config.toml
n_layer = 16
d_model = 384
n_head = 3
n_kv_head = 1
head_dim = 128
d_mlp = 1024
vocab_size = 8192
activation = "swiglu"
norm = "rmsnorm"
norm_place = "pre"
norm_eps = 1e-05
positions = "rope"
rope_base = 10000.0
rope_fraction = 1.0
qk_norm = false
attn_scale = 0.0884
bias = "qkv"
tie_embeddings = true
parallel_block = false
extras = ["capped logits"]
init = "trunc"
init_std_qkv = 0.0271
init_std_o = 0.0
init_std_up = 0.0271
init_std_down = 0.0
optimizer = "adamw"
lr = 0.00133
lr_mult_qkv = 0.5
beta1 = 0.95
beta2 = 0.98
lr_head = 0.0147
grad_clip = 0.5
warmup_steps = 454
schedule = "wsd"
decay_fraction = 1.0
decay_shape = "linear"
final_lr_fraction = 0.0
batch_tokens = 131072
seq_len = 1024
doc_mask = true
train_tokens = 432300000
steps = 3299
dataset = "wikipedia_en"
MLP neurons of a small language model. Each row is named by its layer, matrix (gate and up: input weights; down: output weights) and neuron, and shows model dimensions 208-303. Each number is 500 + 50 x the weight over its row's rms, rounded and kept within 0 to 999. Numbers have three digits each. A neuron's up and down rows have the sign that makes its largest values positive.
Before each neuron's rows, "fires before" lists the tokens most often just after its 100 highest values on Wikipedia text that the model never trained on; "fires after" lists the tokens most often just before its 100 highest values on Wikipedia text that the model never trained on.

fires before: " ", " Total"
fires after: "\n", " "
L11.gate40:569546424538472470493483499447504473502453530509518450452565472532528535506488434500500509456487488520532535581616406429469598515457480411537521460521588477527575435490395541544556499690485443487470582494504513505534450511473510527579506508406483515490471518463508526496515412416503546385
L11.up40:486432550476525514441524530551528535454467432492444535558503591462513577602497458506443405552422564556541471474510527507647462561464453480552511444420498481524534498526501503498549497505530551541566459597515445494498549458487558513442472520519512495442567476480523539587465575482458560492
L11.down40:463466457522557404541532497421574477462543477436517551542489479548485445527629546482536440513473609464351533571431508444634453442474479553509477415625534505511551565532433427437523486470476488571514440588531484470538463484553512497580537582546517473479539558525491564442486482539467458477

fires before: "9", "8", "7"
fires after: " ", " (", "1", "0"
L13.gate329:595522448485475595527541564499515559517471564448431448530512513462432538472385486520499480444495462490562492489485597383391562497473639365446496496550520467459478536549446463490506523539374493468553445541495432566581525422493514495529553554470548599451451502549551518438592536422436464509
L13.up329:405536501553447443530455453587442481550607579585454526486476420424498506545531488468531420552545551414560484418532467506419444465474524502565416574480549407481568497522578591530545495474496474455525426498545605537490478459459440562532535448518417505461531449544421491483477551512597503504
L13.down329:510543587472540519508558454506477562551544528537523550489567583495505556511500464499442397481516424512462504501545498496453452494519466445480534481519471411539477549451457440430452484401478450463577556547484520539469532512440536516521567549498450473448551521596509542430575615433517463608

fires before: "8", "7"
fires after: "–", "9", "0", " |", "|", "1"
L11.gate701:500457524559496452494487605493506609495443526406532466577466602475447532514548560427456581468588496522462426520489494475538421464503614506477458506431534507447461627494476535519434472578456487437513405433497459508376427508576556614515518477412440501484523442539480467468464487465526400458
L11.up701:516539589456578503500496455471517462546526495421452489547552438494549536482519528433451561517502402559555506562537573432568467535601545482471534483533507477562397519493418560463420499399403330561535466477525485494598489546403465449493546497489409529595461475453430469485422542547549460478
L11.down701:508477533477479488448549503518454542524553478460514515468445548545509580421427491492481445518590509531470520471482500509446421484537509496538443468524557510518479609464478499556415572604463511559519450546500505535500550414424475605538542503477444475401478460472382420493555425469477422465

fires before: "4", "5"
fires after: "0", "9", "–", "|", " ", "\n"
L13.gate402:456533527481468471572439457501406462454469466481516505515516568541536495502437504470485518484619499476506543438563475493493495456499491528466439463464551429479426456562496474434506435561528442485467446442533460494498510553408492505491574460521464558518393431577582483509507561474426514542
L13.up402:416569573524525503564413527473511523474529499545495495513463542591565415523489579477340508444485500488552537431528459478487561523484499529539490421510540432586505525497444476495475561629515469525473458511413446479565453507426484531512534520590550540469576497480523498481572510475495476489
L13.down402:548560516460470504606534455524535533377542474526526501541556499521523398505493463539541567511488546475477512436471557536546528466483566493560437464503464507439542556548495462458526417531529494423497500529467505500504490539480452464554537530532417459606643491552507471415495404495459452583

fires before: "0", " |", "1", "2"
fires after: "2", "0", "–", " ", "1"
L10.gate53:462368531533550599399544479556508471517516611417428434382502509531499609455507515428430533451538498586479457471474483510407602489501431478429524435467565456471477490493477432567410509530513450527562389518426476425548449440499462533554562541522471564395534489397452531529479500515492440503
L10.up53:525459512559532602451533551494465479536529434519509540420480507400422508576499473554514466528455466429516467457543440453497526528486509462479588457523443529414413508425466476479539509440534534511470560515446479417493535582519603521471536541544504547458508456489455456423456487532489402562
L10.down53:523494433460507486569513393545533506476496502462504489519441553545536537536555478515538437512454527491489507459574410517535523525521433516536480510520506583477560549492530507563464501551463546606524551416434413570458553512604472466594492488489464429442606491514588459466491482513452530503

fires before: " |"
fires after: " ", "0", "9", "6", "2", "5"
L9.gate254:451478534486458563518572581524424484510491569528501493459653566545517498513500462472502525519502529499447487505499552518395552459507486499400505428491548543461548454514481536541612530466535446598565508539483569543527620423476421493550517519543425464455551472532471517555500485505542409465
L9.up254:521495522567540491472529452495459452534538444476603507517514486451468508498486455542419400506439520449532452466477595443517466555505521522556464533501529499420515480471505491503546428464464559505514494534483467497581433544356520490462470505463461451527628488507505513547546401558471423579
L9.down254:433557518461418434488530540477475476378528514365460483463496530514546520484477501491530546505460424498527561548582551481470523496490562476565448579481469438567581422468476567429549460522495505505435576595521513506560472531420598555573474555509529449494415578563425486524451549465551435493

fires before: "0", "2", "4", "3", "8", "5"
fires after: "0", "9"
L7.gate389:492514490428469463430550545537513508545384523522483490570509508498471477593501505391564487502488510508405413484494505566459550522426590486491566479455411447487508424442460456520411487644629470473505525496529452496545574489496527499497559525564552500447499534514439483488421585474514516516
L7.up389:425579511526434512504484484439564458402492503450453465537466520430431529556446511519457584557498551515544531495530629477590431456470470478478464523456526483558441560531454462530508544524387481550532483523451569567521400605429407494485523423536481535551517484502537533538563603475486405519
L7.down389:439369526474531463555458555470593504570491489590474435470581452538576426464472578412547486464437490387434473477448488507490531491513488562509515520479611472522503445534531544476446485431445516551436491393457437506466598421592462548511480490474493446478501479553458424460427471401468513570

fires before: "0", "8", "3", "nd", ",", "1"
fires after: " "
L8.gate1019:544563508415541461472384519518490462533480383539557428586453428446576490516471535556560568561562485546441531499421546554457481462547474541511508512462539458504519514507555456469448514510439465564502601431488510528564477455494578548447502501562520469482488453559450492488499571525540454498
L8.up1019:599451587467484520539538473533465554508407515507550424480489453490434433472528498539522590487435517522463479490545523529494519515574557472462496548437575526492526434509478464531515474567578549443493436504472524410422597439374441444447460528496418494528435502488428505555606502453443481473
L8.down1019:513518573521488512583541529463461483492570486561558424494419531413544410547519549506475481497562534489400546493433598454473542489477459425412522508581418508518505495483467499468417553624658428510518505612523477513529554567519606507556469471533502421443511540580555499437550512565611442568

fires before: ".", "4", "3", "2", "1", "6"
fires after: " ", " (", " |", "0"
L12.gate313:528559427548435425531565509456529512505435480442496507528515560513463522553548512580435484580453497391427555577428452504423466530485474487588430450418409438527494454450427496538576508540445527504448460501478401465484483543450543499445564425542523532396536444481484484605393493536488465604
L12.up313:522514546528470505441403555566489558524515457483530409459455548483564488511446423481428521506589457565491526519543551558591503464415513507416567468474593460528485507509628430519472474458534476514521534517486530592568426477571394437531540454514388425476532539457581417563537488537469557467
L12.down313:424436474511461421357506518523538482526495548458521481517547513542444443607586522519509472547501559438496451571591495453531544421516534522507528370415561435496517424500466602528508626449492510529511502508552543574528527575436503501472585505501548570486462388475512499568449470390521518580

fires before: "3", "8", "9", "6", "4"
fires after: "2", "3", "4", "9", "0", "6"
L7.gate304:435486482601435467384428480487578528533463590403605542521478569519504505522415470403537577461510487533394507540517409469512566441525496485461471511415511413449476486570439445458605440507475636484532557462510485477498492531541450479530533515467571618524543576576415517464465511442495491412
L7.up304:559499528569438531568420459495534540434519504462517461415580511491551456539482445429521481510464466547618561467543528543558441442558539468583555444582557460489527477417447477492459480482515494582379538568510496486473414573419560492438504485456526478602538509374532455529411590547511457483
L7.down304:481444432474582485482540436430565456469483521525488461531526534624435438537391503605486475598513527484386423534515465524501567390473526456508486405481505490458384430479504505428498455483569516497486435525450516563554419519609372548473543412397522574469479545460445524402459514479542482584

fires before: "9", "8", "7", ",", "2"
fires after: " ", " ("
L12.gate879:517513516477428481541494552474543462497449544598537463474533416515430591598516478521465536519534500522382452552515460438447556526521437514487448523450442452431467414447520517561470484490492426496520496481452507513446546527474454573525567432515403478512520410484416528497465543409564525581
L12.up879:490494452440532580525479436446424499436512560506419443550390485561519527476520625516556425572556473507537599515486471514492518474563512534582458503446526435530570482482453533559580445473511519466565451535509507487595514495500479461561450563478473492493586570484394460534526560458528449472
L12.down879:421488502497534417468438486645580590514508600449634534424595488530531526559544465459471594377495562486554507465460447543493537494444537519448494455512661387542510487544646485514516515555495557489458502400507552508486438509426496429454469527501476444458482461563616501501462521478536493632

fires before: "9", "8", ".", "7"
fires after: " ", "\n", "9"
L12.gate655:502506572542499478485563516541549558582510465465510476535579462539532558544440456454483558525491551505510549533532478454452457454486412360464438403540568464478520459556571574526434512520508499543515437445460418442554529579474487506438453461459506544538584545523538553478492479468495508493
L12.up655:499481471466464602518498504484504545565528451594448499547587372469542469548509541487507466517585458518585505433509502521462474456503501548476496500484553382478420518506546511475465470403478416524440523462461528620523384496487412492615495514461423509523529568464446424512636424428478517464
L12.down655:505463549597510489435479477451490511455475591447469563560503506553553500554494517536453429478496546483534502508522557473542480550428487462519557444578452402545552560449489506487464499524501628535580586460576390496462535569446487490574448502523485530514440489556541569412484487486444520559

fires before: " ", "\n", "ric"
fires after: " ", "D"
L10.gate946:553548509487366445549528563565542507444519514496471434438537436463521492502423465472465493427471406472543574575604516442434542550543443453455509559596529435481518433563479530447519543523387480498435570476549441452557488580478495492553498514492506442540478425559515547505528473554540553530
L10.up946:471556460593513565531546493468471516491391532508521525466539518551475570471638576525572457484496464503405466463504491507541522468440526504543485558371531400509503466441525500511529529493555573480399512398512390572556478481572495448486457566408410412481517399494528592475455463596435463592
L10.down946:489487554495331478519474526524485468475511428551616417541530519393523472477475622490483520482418386512532432485493504569475375501464529471551583454464503501459582576544401489393470548538417444396511530535501470478450530517508480523448574558488411450483459576527517452449581589502484510585

fires before: "9", "0", "8"
fires after: " ", "–", " (", "1"
L13.gate640:562432504536503527493535578548454469452556579514510505448456415592526573585481532508582463484491455549508487490484510459492473521494545464454469587446544487482450425450502433512490565523519493581532516543387464621426562479421489488530553496551575459532557491532435384476467580514457367500
L13.up640:491510465511560504447500484580493483510484513532566438512602466534467488538367474483563372412583471518555486516460506506461516584515470523493523493474500395592560498567473458478558487408514413525573550575443470488560460426446473501487419496523473507476596472465482544489507515493468406542
L13.down640:592503541553617489495465529554476503431478513414466522530435415486539491505458584492527469464469465586469526538485490451490563445554487527510513501574513548479521456500539492522499442465531576546467445441486459460426500551472535518416447422569542548495516575552498386543455477566427604625

fires before: " |", "0", " medal"
fires after: " ", " |", "|"
L9.gate695:503559573422473475444521445528552529516472426576535468554462527512487533476458518536471580493523537426585537525408452506425428533491459466507498554398506381409521443443446576527487500521501563509475581448482551479501447526524549512574511517457493465383463494505488498500444525493468457474
L9.up695:507498591520502517492539524428447491509588433454547461381478444485565560500548472606505514540522440518599520542496510564436587444512515490411538543568586600450552507476573532506487459592561528447648490437472551478444569532420463463597485457426490518583458480468558442498539428498455474557
L9.down695:504517447471450489421493433485533522520433495536536525565467557554496474599525529498543553591578610465416441527489519453649441569524494527506505662539555454475578531499533476434444511516424404530476534514581506507572412524548590559507426599462532442462494502603475436545539378542505597511

fires before: "9", "ür"
fires after: " ", "–", "."
L12.gate668:454524527542477490515459533485517523496471549581445465476451496549516400476466462488471594448589468554527457430527479486505471472489443510521420474485509529400603455528534476516594460485484540492585370477530502477555493413384500451466462423505373521455525465491451480575540473542449447547
L12.up668:431487488603473457505553522505521399500490525527445454510552429517477549483390580582473395573495569523544521506447556463575512471524561500509572462511535394485548452522631554473387511412520500461578468545524372385536447496482534473465553530450569538411554584477575433507489487498504428468
L12.down668:467451547480475451481488555467513446561548460484472530483532539519529519611509389473491483477488549510440597417423497473453517432532431508522456489452459513552533577510447435488480526490502531410492563384431476431505490554525501471408533558546561459580581518504491474474525566591501518444

fires before: "2", "1", "0", "3", "4", "9"
fires after: "0", " |", ";"
L2.gate732:503454545492518506513487512408391490434465550575542473498514519450531486574459553506455581575457556507408481533447459548569586551621458507467504559486432534527478550559454499572527488453556515472415509474522437456495587442532482551538467535461524519464567573465469529497410418435520516432
L2.up732:380533492481516458472443493504422436473565486523527497466518411482560436440345478546393498422430554547471518501496582366572526486471559489439522452462469541541456453588571455548478500569449432522562497549521408447481511628485482538519471496502545519479564495398500544457450466504511427445
L2.down732:506536563487538533474450378344499496525435529424488435572523572553519540449492522492500604512434520624499421478455478516427512503486463566474469560467586469446524515446502550514460490561399491487498566453527482478525517502509457436465469488430474414549528430534469458481431440511485475467